Weights of a small transformer language model.
Size: 9 layers, width 576, MLP 2304 SwiGLU, vocabulary 32000.
Architecture: RMSNorm before each block, biases on query, key and value, tied embeddings.
Training: a variant of Adam for these matrices, 530M tokens, 17594 steps.
MLP neurons of a small language model. Each row is named by its layer, matrix (down: output weights) and neuron, and shows model dimensions 160-255. Each number is 128 + 24 x the weight over its row's rms, rounded and kept within 0 to 255. A neuron's up and down rows have the sign that makes its largest values positive.
After each neuron's rows, "fires before" lists the tokens most often just after its 100 highest values on Wikipedia text that the model never trained on.

L3.down2097 [ 88  84 135 160 133 115 141 166 109 135 149 114 133 143 117 145 177 153 122 129 112 107 117 111 146 137 122  84 131 135 138 143 173  73 117 109  75 119 100 120 153 101 120 103  99  69 144 120 133 133 175 136 101 145 135 130 129 132 111 118 130 148 116 112 189 123 128 139 139  75 149 133  82 124 117 110  76 125 109 110 119 152 115 111 106 122 133  96 117 142 120  79 107  89 158 162]
fires before: " |", " of", " m"

L3.down1976 [101 139 124 154 132 128 125 137 106 146 133  76 136 122 129 154 158 127 131 143 110  69  86  89 134  98 136 161 118  96 147 115 117 130 147 125 113 135 113 109 153 133 130  71 143 146 103 114 166 112 171 128 131 124 136 103  81 113 110 115 141 137 134  99 139 129 117 139 175 131 134 175 115 142 113 124  99 139 131 120 135 131 112 148 130 124 119 133 160 141 126 131 110 166 156 147]
fires before: ",", ".", " and", " been", " to"

L2.down1294 [106 126 106 170  70 140 174 128 103 114 155 112  71 162 121 122 161  96 137 139 160 114 137 100 129 126 156 105  96 141 178 173 102 136 158  71 150 126 120 145 114 105 102 126 121 121 104 124  79  71 120 109 108 130 131 100 101 118 126 123 150 157 106 103  95 152 113 190 136 137  87 117 139 158 167 161 137 132 126 131 117 153 114 118 128 104 105 134  95 144 129 147 102  89 144 154]
fires before: " |", " of", " were", " had"

L3.down973 [150 137 111 111 142 119 152 163 121 171 161 157  89 110 156 133 117 143 178 136 199 143 152 197 114 108 148 100 129 102 119  98 137 108 149 165 138 158 143 147 175 147 104 134 101 111 156 164 123 161 127 145 122 150 105 122 142 140 116 103  81 100 120 121 107 119 125 111 153 148 138 111 147 132 118 156 126 138  95 103 109 146 154 114 132 134  97 117 122 133 144 112 148  87 132 161]
fires before: " to", " in", "ly"

L3.down1053 [ 75  98 136 135 124 131 171 156 131 131 123 126 118 143 136 120 120  94 138 155 141 100 164 102  74 143 112 101 149 130 156 105 195 115 124  93 121 107 156 111 144 132 143 138 128  90 126 148 140 109 135 114  83 109 142  93 124 159  99  96 121 126 137 143 165 137 160 139 115 118 105 129 147 175 136 123 147 127 143  96  95 151 111 151 121 120 127 104 138 145 100 158 140 143 107 169]
fires before: " a", " an", " American"

L3.down1186 [141 122  72 115 126  94 126 109 121 110 159 116 139 170 107 102 113 147 137 106 137 164  95 130 164 117 134 140 153 146  94 122 125 100 108  92 147 118  99 134 130 137 157 137 131 126 114 128 189 144 147 140 154 110 116 136 118 101  75 129 116 110 150 117 169 157 136 128 160 150 144 122 165  76  91 117  83 146 169 133 140 123 129 161 117 103 123 141 177 163  85 170 100 103 108 128]
fires before: " and", " in", " of", " on", " life", "=="

L2.down1673 [125 121 136 148 154 143 124 134  89 132 132  96 159 127 108  90 119 105 109 138 147 135 120 141 117 134 128 147 117 138 137  80 139 107 110 127 142 124 126 133 113 137 139  89 104 152 129 145 102 126 129 115 144 124 132 122 117 168 106 125 134 160 121 156 129 140 133 134 145 135 103 138 141 129 127 164 141 133 137 142 116  88 130 117 154 110 150 162 107 125 132 121 129 142 142  98]
fires before: "\n", "|"

L2.down313 [129 130 111  95 138 145 169 148 138 162 103 130  93 113 140  66 131 119 109 155 115 104  89  88 125 170 155  98 135 126 143 150 153 138 153 131 166 170 113 138 130 153  96 118 149 110 113 112 153 165 124 163 124 121 111 188 102 157 144 125 121 103 152 157 184 148 129 142  99 143  82 155 101 166  98 130  95 118 155 176 129 143 148 143 144 146 141 105 157 129 126 152 114 166 133 158]
fires before: " |", " the", " it", " a"

L3.down915 [167 156 109 105 115 136 103 163 123 162  84 140  97 124 116  97 166 157 124 122 153 156 151  91 170 161 149 122 113 127 106 122 121 104 103 151  99 113 146 137 121 145  93 114 140 123 102  96 104 118 126 141 134 136 134 147 148  86 164 124 146 123 161 136 145 195 110 101 143 123  97  99 110  86 134 143 120 115 106 137 118 123 124 155 121 108 139 137 155 143 108 154 131  70 167 118]
fires before: " ", "|", "\n", "At", "Real", "28"

L2.down813 [171 116 101  68 125  93 121 155 125 156 131 160 145 144 165 118  79 100 126 149 113 167 128  90 146 136 131 120 164 150 172 168 137 168 138 136  95 110 140 139 125  74 157 103 126 124 107 130 120 125 119 143 131 120 122 131 142 117 173  91 119 115 114 127 103 152 116 125 122 140 149 144 127 130 113 103 110 128 144 124 110 139 107 149 106 185 180 123 128 147 141 179 103 108 141 117]
fires before: ".", " to", " the"

L2.down172 [125  77 118 100 171 118 138 128 124 121 109 103 105 133  88  97 111 118 122 159  89  95 148 137 133 153 113 115 117 134 115 131 154 132 125  94  81 129 112 135 171  98 137 136 114 109 147 164  95 125 127 117 115  98 136 163 165 146 116 117 114 144 101 163 169 126 108 135 125 108 153 134 119 151 126 126 191 141 128 135 130  98 151 119 139 163 149 120 128 166 123 155 164  99 124 121]
fires before: "==", " ==", " and", ":"

L3.down606 [173  95 118 148 133 139 137  85 111 133 122 127 131 149 139 156 125 122  95 101 118 107 122 108 118 157 140 154 115 109 134 159 137  98  98 104 151 110 139  96 171 101 110 142 142 163 136 119 143 112 166  95 107 170 111 156 105  99 138 122 127 171 140 135 146 119 140 137 130 147 130 182 140 108  92 146 158 110 152 153 153 130 113 115 158 109  98 106 125 126 137 126 114 119 145 165]
fires before: " |", ".", "ste"

L3.down365 [163 100 145  98 164 133 147 121 135 119 108 154 139 131  92 102 164 125 127 108 127 151 106 105 147 152 151 130 120 124 136 106  82  92 130 145 103 153 130 111 136 101 161 154 158 129 117 106 148  82 150 149  92 151 158 103 163 119 120 116 137 120 101 109 139 120 111 150 132 179 147 131 119 132 151 122 155 139 152 104 137 113 114 151  95 127 108 143 115 127 112 149 111 124 149  89]
fires before: " |", "s", "(", ":"

L2.down891 [137 122 108 144 154 130  87 120 149  88 102 151 116 132 134  97 106 116 148 161 138 164 144 132 156 188 137 128 122 133 109 124 137 127 116  85 127 139 118  75 116 107 104 121 132 108  92 109 174 139 146  82 131 157 119 103 171 150 105  84 120 151  98 102 107 120 116 128 191 141  88 123 136 122 140 103 173 112 102 184 149 121 122 148 113 106 132 116 105 162 125 143 158 127 157 137]
fires before: "\n", ":", " /", " UTC", " General", "General"

L2.down2058 [133 120 109  92 130 130 123 120 146 156 174  96 112 112  99  87  89 145 136 113 139 100 148 141 101 177 127 125 101 141 143 134 147  77 121 121 122 107 137 140 137 131 121 104 124 149 133 123  96 133  99 132  92 117 164 165 128 106 104  99 145 118 127 119 123 103 152 129 136 132 112 151 130 134 129 202 169 146 117 115 104 131 115 125 159  93 114 149  94 106 112 198 169 146 136 129]
fires before: "\n"

L3.down845 [119 106 118 126  97 151 162 135 127 130 164 103 109 135 143 112 130 154 127 158 109  83  96 136  92 142 160 133  77  96 139 154 155 160 136 147 143 115 119 155 150 124 135 129 124 131  94 161 138 138 200 194 118 166 165 136 154 115 136 123 152 124 147 136 136 131 113  99  94 101  93 177 185 136  77 104  92 130  97 125 142 155 129  96 127 142 116 118 104  93 113 118 151  99 134 130]
fires before: ",", ".", " and", " in", "\n", " ("

L2.down1595 [169 150 108 135 113  99  94 133 131  94 117 115 147 157 107 155 126 159 162 165 132 137 134  77 106 114 163 121  97 119 173 141 136 158 114 113 156 158 112 119 141 141 133 174 164 124  94 155 137 141 105 124 129 163 120 159 103 131 149 118 126 160  86 126 150 175 110  76 109 132 116 133 131 126 133 177 109 136 175 143 150 134 167 127 131 142  97  94 118 107 178 122  99 164 152  89]
fires before: " on", "ing", " screen", " in"

L2.down967 [160 122 149 124  99 131 182 132 125 105 171 125 162 142 106 141  92 136  99 168  96  92 150 157 106 114 155 126  92 139 124 153 159 187 151 140 174 144  84 128 167 160 131 165 135 144 134 112 143 155  60 112  76 168 114 126  92 138 160 110  89  81 140 102 127 159 155 141 127 135 157 120 104 109 123  78 145 165 129 143 121 130 136 127 138 153 107 104  84 147 153 123  98 131 145 191]
fires before: " on", " in", " at"

L3.down611 [145 139 112 150 141 129 128 143 106 141 130 149 124 139 114 107 148 169 138 142 123 116 118 131 116 115 132  94 116 112 137 171 117 129 114 134 160 107 140 135 130 180 173 129 145 128  99  98 120 131 129 170  93 125 165 131 103 150 107 135  96  92 127 102 128 104  95 177 131 125  85 145 119 144 124 149 151 150 129 139 115 120 133  97 174 126 137 108 147 124 153 160 105 147 163 165]
fires before: " |", ")"

L3.down117 [105 104 120 127  85 103 139  88 186 142 123 139 121 119  87 116 147 159 143 124 149 108 115 124 161 155 136 121 169  96 105 152 109 134 157 139 165 161 119 104 129 155 166 176 120  80 109 143 164 159 154 174 142 130 161 117 121 109 154  86 114 116 112 147 108 151 133 140 124 145 142  99 127 173  95 148 140 100  89 102 123 121 127  94 123 100 176 167 114 109 120 114  95 144 141 100]
fires before: " of", " the", " a", " in"

L2.down1176 [131 106 129 132 112  73 128 150 146 127 154 144 120 148  97 144 130  88 133 147 149 128 107 148 121 192 122 108 135 118 106 122 130  98 137 135 164 116 151 153 131 150 144 153  96 137 104 126 150 158 136 126 121 111  72 117 112 148 108 114 155 155 195 128 134 104 134  87 155 131  96 122 144 152 124 143  98  95 134 135 131 121 167 151 146 142 109 171 150 164 162 131 174 119 143 118]
fires before: " the", " a", " in", " an"

L3.down1904 [122 118 112 143 138 122 104  90 121 131 152 121 130  48 138 113  73 133  98 187 130 105 171 115 109 163 150 134 103 116 140 107 167 117 130 162 105 126 136 152 179 154 136 140 131 138 127 140 123 109 101 147 134  99 127 147  95 129 118 150 123 118 135 140 119 135 114 151 138 135  89 122 167 131 130 105 162 137 138 133 120  88 130 120 135 112 117 109 139 148  98 131 154 137 154 165]
fires before: " to", " were", " are", " is", ","

L3.down99 [118 122 113 172  97 180  99 123 126 127 126 120 136 127 122 153 119 125  76 119 125  88 133 146 173 153 134 147 126 147  93 147 146 126 150 148 159 113 166 127 111 129 122 125 151 166 137 128 101  95 124 152 129 154 133 111 127 130 109 131 161 144 162 134 136 115 163 119 121 102 121 111 110 109 151  78 130 116 117 153 147 144 141 140  85  92 148  95 170 124 118 154 143 152 162 153]
fires before: " to", " in", " that", ",", " as", " by"

L3.down870 [127 132 103 113 115  86 141 175 130 147 148 100 133 133 104 131 113 144  78 125 124 161 166 126 158 100 148 161 147 144 136 139 133 133 175 125  72 122 136 128  99  95 117  82 119 125  83 169 134  77 155 149 140 113 145  81 159 155 154 141 136 138 160 135 179 114 113 160 158 151 133 140 143 132 116 127 120 164 142 118 116 140 116 118 136 144 129 164 125 108 124 146 127 127 158 149]
fires before: " |", " of", ":", "=="

L3.down356 [ 92  88 137 120 125 108 156 143 117  96 132 123  46 149 129 132 117 147 128 135 117  93 111 139 145 114 122 124 118 133 121 134 105 116 167  95  92 138 131 125  72 127 128 249 116 131 111 126  99 153 122 107 127 123 144 110 114 114 119 127 140  99 139 121 146 151 133 162  80 118 107 151 122 146 118 123 151 151 139 105 111 125 118 149  99 163  97 121 132 158 152 157 148 121 139 125]
fires before: ",", ".", "F"

L3.down721 [144  81 131 116 141 104 140 193 100 138 122  99 138 127  93 153  85 108 138 164 132 102 128 120 135 119 120 160 159  78 123 159 132 107 138 166 131  76 131 112 130 158  90  98 181 156 171  85 120  98 133 142 114 206  89 124 108 124 116 152 106 134 135 149 161 131 111 157 123 143 117 109 107 149 130 149 124  62 149 111 112 107 159  94 131 163 146  95 127 128 159  99 142 124 130 141]
fires before: " |", ".", "th", "–8"

L2.down1253 [121 109 134 106 144 115 102  90 156 175 122 126 117 147 125 149 130 143 120 134  98 130 107 148 129  99 118 131 116 151 154 132  95  82 102 168 160 122 117 153 152 143 129 151 119 124 120 147 155 132 100 167 155 104 148 165 153 138 139 129 156 115 117 118 120 143 126  93 117 138  85 122  80 128 102 150 103 166 144 158 162 110  75 128 111 129 132 110 134 188 128 106 142 114 148 151]
fires before: " of", " a", " well", " the", "ner", " it"

L3.down2009 [131 150 161 120 144  85 151 172 105 166 126 176 128 140 141 136 125 157 122 130 127 117 134 176 127 138 135 119 129 102 129 127 152 155 142 141 105 112 153 150 117 147 127  67 111 179 120 195 183 123 136 159 142  67 134  87 135 114 170 117 117 177 102 138 155 109 111 132 130 122 134 119 118  89 146 105 126 165  81 139 110  99 125 108 163 155 144 134 149 161 104 127 161 102 143 124]
fires before: ",", ".", " and", " in", ")", " ("

L3.down2147 [ 88 147 147 102 135 101 141  92 119 157 134 122 125 140 158 161 126 123 132 122 149 137 104 141 104 117 112 136  98 125 161 129 110 148 151 104 142 138 131 127 111 151  96  88 161 199 133 124 114 134 155 131  78 129 186 143 110  59 106 144  99 100 112 101 118 138 114 129 104 136 170 154 200 118  83 115  94 145 113 113 112 169 118  83 139 107 133 113 155 113 143 120 101 131 158 175]
fires before: " of", " and", ".", " to"

L2.down1166 [126 148  90 130 112  99 147 122 129 133 167 144 142 122 141  66 119 112 165 161  98 113  98 141 146 126 120 128 106 120 118 123  79 136 151 175 192 152 111 124 121 156 110 116 118 149 114  95 173 127 182 132 148 137  94 132 133 113 130 131 122 132 120 148 130 117 121 113 158 118 138 131 135 130  79 122 124 124 123  87 128 115 142 156 102 128 137 110 123 156 113 107 147 118 122 116]
fires before: " a", " the", " an"

L3.down1515 [124  91 111 133 144  98  85 114 121 148  68  82 116 125 145 111 116 103 120  89 128 135  97 113 138 102 140 100 129 137  88 121 114 148  99 130 131 145 134 139  71 125 185 117 141  53 177 101 124 103 139 144 160 137 149 180  78 142 107 122 148 161 118 123  90 176 120  98 119  91 119 111 130 158 130 147 174  78 130 145 101  98 132 102 114 160 111 136 127 143 116 102 105 158 120  94]
fires before: "s"

L3.down787 [131 163 129 123 155 166 104  82 179 144 113  87 116 135 148 113 139 118  61 112  90 153 141 156 125  61 145 102 130 123 156 101 122 142 141 172 141 171 119 150 117 152 112  67 145 153 129 124 114  87 146 195 111 156 173 144  70 125 112  85  70 107 165 130 122 127 135 115 142 131 140 142 115 108 157 133 106 155 167 119  99  87 150  97 129 131 140 151 112 140 145 106 129 144 155 126]
fires before: " of", " to"

L3.down235 [ 96 126 100 175 112 127 127  98 105 109 117 158 124 103 111  87 127 128 163 135 122  95 100 133 105 122 103 139 132 133 139 110 128 144 124 117 118 117 110 134 137 124 149 144  94  97 131 117 111 138 126 115 155 132 155 139 102 104 133 152 148 155  82 117 142 140 111 166 129 149 112 160 150  98 102 128 117 132 138 134 118 141 159 158  91 131 162 115  99 137 129  91 164 157 117 171]
fires before: "s", "t"

L3.down1361 [141 108 167 105 157 102 148 117 159 102 123 145 157 128 126 176  94 122 147 154 117 153 126 141 141  83 152 137 158 102 121 128  83 134 131 156  89 157 100  89 144 126 127 137 117 137 125 123 114 127 178 121 147 147 139 149 142 117 150 115 107 162 125 152 128 141 124 161 122 133 131  89 111 147 174 115 163 129 168 100 153 126 162 146 112 141 110 161 179 150 125 113 101 128 148 105]
fires before: " |", "s", "("

L3.down1048 [148 142 136 124  99 110 135 149 139 148 131 130 121 144 177 124 158 125 106 128 106 106 129 113 141 148 107 139 146 135 158 114 140 120 121  95 142 138  91 120 175 138 145 158 126 121 113 122 140 100 159 132 134 149 159 117 123  78 129 141 104 146 112 104 142 105 166  94 158 119 141 159 135 116  90 190 150 164 119 148 129  93  91 154 152 122 126 161 148 142 132 101 112  75 134 105]
fires before: " |", " the"

L2.down1519 [166 138  99 113  93 120  92 156 122 113 154 166  97 144  98 116 146 155 120 154 113 150 114 128 121 143 156 120  99 101 108 106 135 125  96 131 108 131 137 118 151 128 113 144 178 138 101 139 170 119 117 111 127 120 137 140 122 114  96 143 130  92 178 162 105 146 135 145 119 102 110 143 143 156 138 152 157 133  81 164 146 127 105 139 134 102 137 137 142 120 145 141 121 138 139  98]
fires before: "|", "\n", "el"

L2.down659 [118 113 115 136 126 148 109  97 163 128 116 153 127 142 117 154 109 150 129 140 110 141 134 124 150  80 129 127 107 109 121 120 153 129 146 134 123 120 149 103 116  93 120 126 122 124 119 159 106  97 111 128 128 169 100 127 124 151 150 140 129 112 124 112 107 166 169 137 156 127 127 141 137 145 185 169 180 124 146  95 126 125 134 146 162 111 113 115 135 146 140 120 164 106 147 126]
fires before: " |", "'", " League", ";"

L3.down1864 [130 119 110 118 109  96 104 104 169 153 116 117 116 145  68 156 173 103 126 123 128 125 112 142 118 140 120 120 110 148 101 142 100  87 137  96 141  97 155 106 130 140 102 176 139  72 136  94 154 164 119 165  89 104  89 119 119 120 114 164 124  92 148 132 126 117 137 133  80  94 115  94 125 161 160 137 106  84  90 147  99 146 124 161 141 142 173 117 188 157 130 122  83 124 149 150]
fires before: " the", " a", " an"

L2.down1852 [143 122 143 119 149 127 136 144 130 126 121 127 122 126  96 143 114  66 140 111 159 128 150 128 119 124 157 115 130 104 158 127 159 124  87 128 138 109  96  97 134 155 116 147  67 167 110  89 125 122 137 145 102 122 143 111 124 139 145 145 150 127 118 137 165 128 166  72 109 117 138 125 100 175  91 148 115 124 104 121 129  80 136 110 161 109 128 123 123 177 111 117 115  99 122 145]
fires before: " by", " the", " as", " this", " him"

L3.down1496 [132  96 140 114 145 124 126 150 108  89 110 116 149 104 154 122 107 125 111 111 106  79  91  83 126 155 134 145  98 151  86 154 170 133 119  98  70  93  90 119 163 164 111 126 124 127 111 107  88  77  93 138 139 124 118 141 112  82 107 101  96 131 124 148 126  84 149 168 123 141 120 173 184 133 153 154 164 135 149 105 133 162 144 111 121 135  69 132 145 155 108 111 127  85 118 106]
fires before: "==", " life", " ==", " and", " II"

L2.down2141 [105 134 135 134 119  91 132 141 152 131 131 104 149 146 140 180 140 118 101 116 125 145 137 143 103 129 135 135  93  96 145 113 122 118 139  63 158  90 142 130 122 143  99 128 138 109 124 114 168  80 151 143 121 144 109 105  57 143 139 104 150 128 191 101 133  93 121 108 139 104 127 138 143 110  98 130 113  86 137 118 148 109 109 137 134 104 107 112  98 207 130 173 157 116 151  48]
fires before: " |", ";"

L3.down1416 [108 199 149 119 132 152 118 153 157 128 152 167 212 115 164 167 138 140 115 135 116 103 123  95 103 141 131 138 144 159 131 105 141 135 119 126 153 140 103 113 108 147 162 143 134 150 118  95 115 157 144 114 189 113 109 121 130 189 122 131 147 130 111 126 160  83 161 136 113 126 112 168 115 174 145 111 143 104 182  78  98 106  85 130  99  96 123 153 135 160  93 131 130 141 119 124]
fires before: " |", " -", ",", ";", ")"

L3.down871 [125 105 181 105 102 148 139 102 140 138 138 111 123 124  96 177 124 164 122 142 146  90 122 101 125 134 151 114  83  91 142 129 143 129 156  92 100 151 134 102 151 120 118 153  86 154  94  84 103 137 124 139 101 169  94 105 161 118 104 102 142 130  87 142 128 146 169 129  99 145 106 148 144 111  94 145 121 152 126 143 143 132 112  98 148  68 156 145 109 162  75 106 108 115 112 142]
fires before: " by", " to", " in"

L2.down1262 [103  92 171 155 130 128 152 113 148 146 116 123 132 110 134 147 135 106 123 129 115 166 133 124 102 154 138  89 129 108 129 114 115 103 115 116 115 129 120  96 143 125 141  89 151 119 122  64 145 104 162 153 123 135 153 127  77 122 119 114 130 130 150 107 134 138 111 148 112 131 149 121 112 155 138 203 117  79 108 148 172 118 121 115 134 151  99 112 119 157 139 134 103 129 135 124]
fires before: " |", " Label", " Formats", " \""

L3.down1662 [110 144 117  88 164 155  95 100 124 148  74 104 142  92 110 144  95 145 181 123 144 137 107 166 104 164 130 117  99 142 102  86  85 150 118 149 122 138 156  99 127  89 106 119  82 122 137 126 123 128 127  96 133 162  90 139 100 141  83 123 120 177 116 116  88 124 160  99 152 137 184 168 125 138 133 175 122 122 130 121 164 107  92 132 120 117 145 155 135 150  85 121 134 143 115 115]
fires before: "s", "E", "t"

L2.down1349 [ 85 171 131 134 147 138 133  92 148 166 112 115 135 136 150 110 140  80 126 110 152 173 142 113 114 114 133 154 148  92 119 142 141 109 110 109 142 115 130 130 148 125 134 242 101 149 161 132 129 152 136 115 130 120 117 141 133  99 133  95 138  81 155 127 165 136 110 107  85 109 114 120 162 118  70 135 140 147 132  98 146 125 154 116 141 141  98 111 146 151 133 115 120  60 171 142]
fires before: " the", " it", " \"", " its", " as"

L2.down981 [100 104 127 168 114  97 173 117 101 126  78 146 145 156 105 145  79 128 106 169 171 161 146 100 148 106 144 117 144 130 125  98  76 157 109 105 106 134  63 126 109  74 145  92  97 143 113  80  90 123 135 111 103 108 154 126 126 114  89 127  86  98 114 100 104  90 145 125 100 120 137 151 115 170 168 173 138 126 131 134 148 118 147 138 105 169 157 158 115 112 181 135 162  90 164 111]
fires before: "-", ".", "bal", "c"

L3.down2096 [136 125 135 169 127 126 119 131 116 148 140 135 158 148 110 104 106 108 156 112 112  97 101 134  93 146 112 116 127 139 128 118 104 127 154 134 159 114 167 106 113 154 152 132 122  96 145 120 130 156 106 112 116 112 136 140 112 131 124 115 116 102 106 153 109  51 106 133 135 163 124 127 176 126 129 123 126 104 120  98 106 127 115 109 157 102 132 126 165 150 108 140 136 132 105 180]
fires before: " to", "ed", "ing", "F", " |", "ther"

L2.down1525 [135 126 113 131 169 156  87 116 120 124  83 153 138 125 110 104 123 116 110 134 142 114 114 114 143 105  73 179 113 134 106 127 156 124  90 169 144 137 111 117 160 120 107 117 155 128 156 139 124 125 140  86 154 127 121 181 112 132 114 134 152 141 122 133 160 141 125 132  96 138 155 139 121 140 119 136 159 110 142 111 114  77 146 142  74 113 188 167 151 127 153 148 129 121 103 156]
fires before: "s"

L3.down1866 [100  60 153 154 159 135 150 160 141  96 149 147  81 103 109 136 142  98 126 111 159  99 130 128 176 124 171 130 154 118 119 139 140 124 118 151 110 140 121 102 142  86  94  71 119 118 121 150 118 121 109 120 135 144 160 122 157  96  91 125 151 131 154 119 127 152 179 132 163 128 115 123 159 101 114 100 166 127 106 100 130 170 111 154 129 140 116 107 117 148 110 106 126 133 113 102]
fires before: "==", " ==", " of", ",", " ===", "."

L3.down1576 [148 157 114 136 123 151 112 120 181 144  96 132  90 101 114 138 144 160 147 133 116 135 135 170 158 143  88 117 132 125  76 107 155 130  90 135 155 155 126 113 150  98 107 140 138 106 128 149 111 128 117 128 141  95 134 149 165 105 132 114 133 119 129  88 125  94 131  98 188 172 111  98 115 164 139 112 152 131 163 126 124 173 108 124 116 146  45 167 143 113 110 135 108 129 133  95]
fires before: " |"

L3.down765 [154  99 121 130 109 164 126 130 152 160 135 114 117 123 152 158 150 163 125 105  83  99 108 134 104 132 160 115 123  73 107 119 153 144 142 154 124 154 136  95 179 115 124  87 147 153 148 119  99 136 158 186 162  73 168 132 102 118  91 147 163 133 137  77 115 126 164 122 140 135  89 122 145 142 122 120  94 140  74 166 110 125  53 128 124 115 147 152 158 155 125 118 149 125 119 137]
fires before: ".", ",", " and", " of"

L3.down2299 [113  96 111 122 111 164 154  79 148 148 167 139  96 129 159 116 143 115 107 150  93 133 133 123 127 122 154  89 170  86 117 138 122 121 130 156 136 113 128 157 139 148 158 188 149 140 140 148 108 100 141 153 133 148 157 121 153 128 123 121 123 115  98 113 167 165 129 154 114 122 115 166 110 135 142 110  80 143 128  86 134 130  93  87 147 116  92 152 148 140 125  99 160 130 151 119]
fires before: " |", " of", " were", ".", " from", " had"

L3.down2034 [102 129 132 146 136 119 147  76 157 168  96  96 124 145  98  76 165 114 116 123 154 162 141 109 110  96  65 124 147 153  96 158 118 126 137 143 111 125 127 132  89 100 123 167 165  91 100 131 124 142 125 124 103 123  85 130 111 152  76 199 151 138 101 137 113 137 181 117  92  98 132 148 122 110 113 134 128 108 109 145 129  99 132 166 151 118 148  77 126 127  98 136 131 153 111 123]
fires before: "s"

L3.down1817 [126 117 146 120 133 142 126 152 112 131 126 111 121 109 158 109 140  90 127 128 132 117 129 104 121 121  94 139  56 127 125  88 141 128 178 115 139 146 107  57 169 138 144 137 109 100 139 137 136 135 149 155 148 134 130 120 104  99 118 106 125  94 141 120 120 157  60 123 102 122 133 149 140 111 128 146 125 174 102 102 180 150 139 178 110 133 154 175 163  85 117 146  86 136 158 130]
fires before: ",", ".", " and", " he"

L2.down520 [125 108 108 136 126 149 151 117 145  94 174 159  97 147 100  81 137 109 129  98 140 117  94 150 108 145 112 123  87 112 133 121 103  80 118 147  94 130 132 139 128 160 105 124 141 108 127 189 111 133 162 134 147 125 143 128 117 132 157 135 134 162 146 115 146 101 144 143 140 142 126 118 118 167  96  79 141  97 153 137 140 173 161 151 168 160 126 138 112 100 108 110 106 156 105 114]
fires before: " the", " by", " a", " with", ":", " an"

L2.down1267 [104 120 115 164  97 126 140 136 114  90 159 163 144 142 126 114 113 167 142 149 154 130 134 113  99 140 127 138 171 129 124 108 133 183 114 127 108 111 112 103 127 126 132 162 121 112 118 114 114 130 149 161 133 133 113 101  83 153 112 134 141 144 152 132 134 129 141 139 151  78 147 153 135 161 118 133 130 148 111 130 127 154 118 127 146 159 112 152 124  85  95 135  95 123 115 117]
fires before: "\n"

L3.down671 [131 155 143 124 128  80 125 134 102 151 139 138 134 156 116 112 125 115 149 131 121  88 101 112 129 121 122  97 118 140  90 108 169 160 127 148 139 103  92 118 119 123  96  86 130 106 107 127 153 149 131 159 183 155 105 133 123 113 103 157  67 101 108 128 151 115 130  99 151 173  94 157 134 142 142 146 125 147 131  85 165  93 116  90  93 145 121 126 165 106  91 117 124 128 130 106]
fires before: " |", " place", ")", " (", " round"

L2.down534 [120  92 130 120 140  98 118 104 124 137 167 135 170 112 132 134 164 127 134 141 138 103 122 127 105 101 117 131 132 136 138 137  97 116 136 149 144 117 174 131 141 158 171 109 155 152 128 128 124  97 122 129 149  88 184 134  88 146 104 137 111 109 118 138 121 146  88 142 161 155  64 162 101 176 105 150  69 139 135 150 132 151 108 142 130 133  88 130 113 121 172 135 142 152 113 144]
fires before: " the", " to", " Ivory"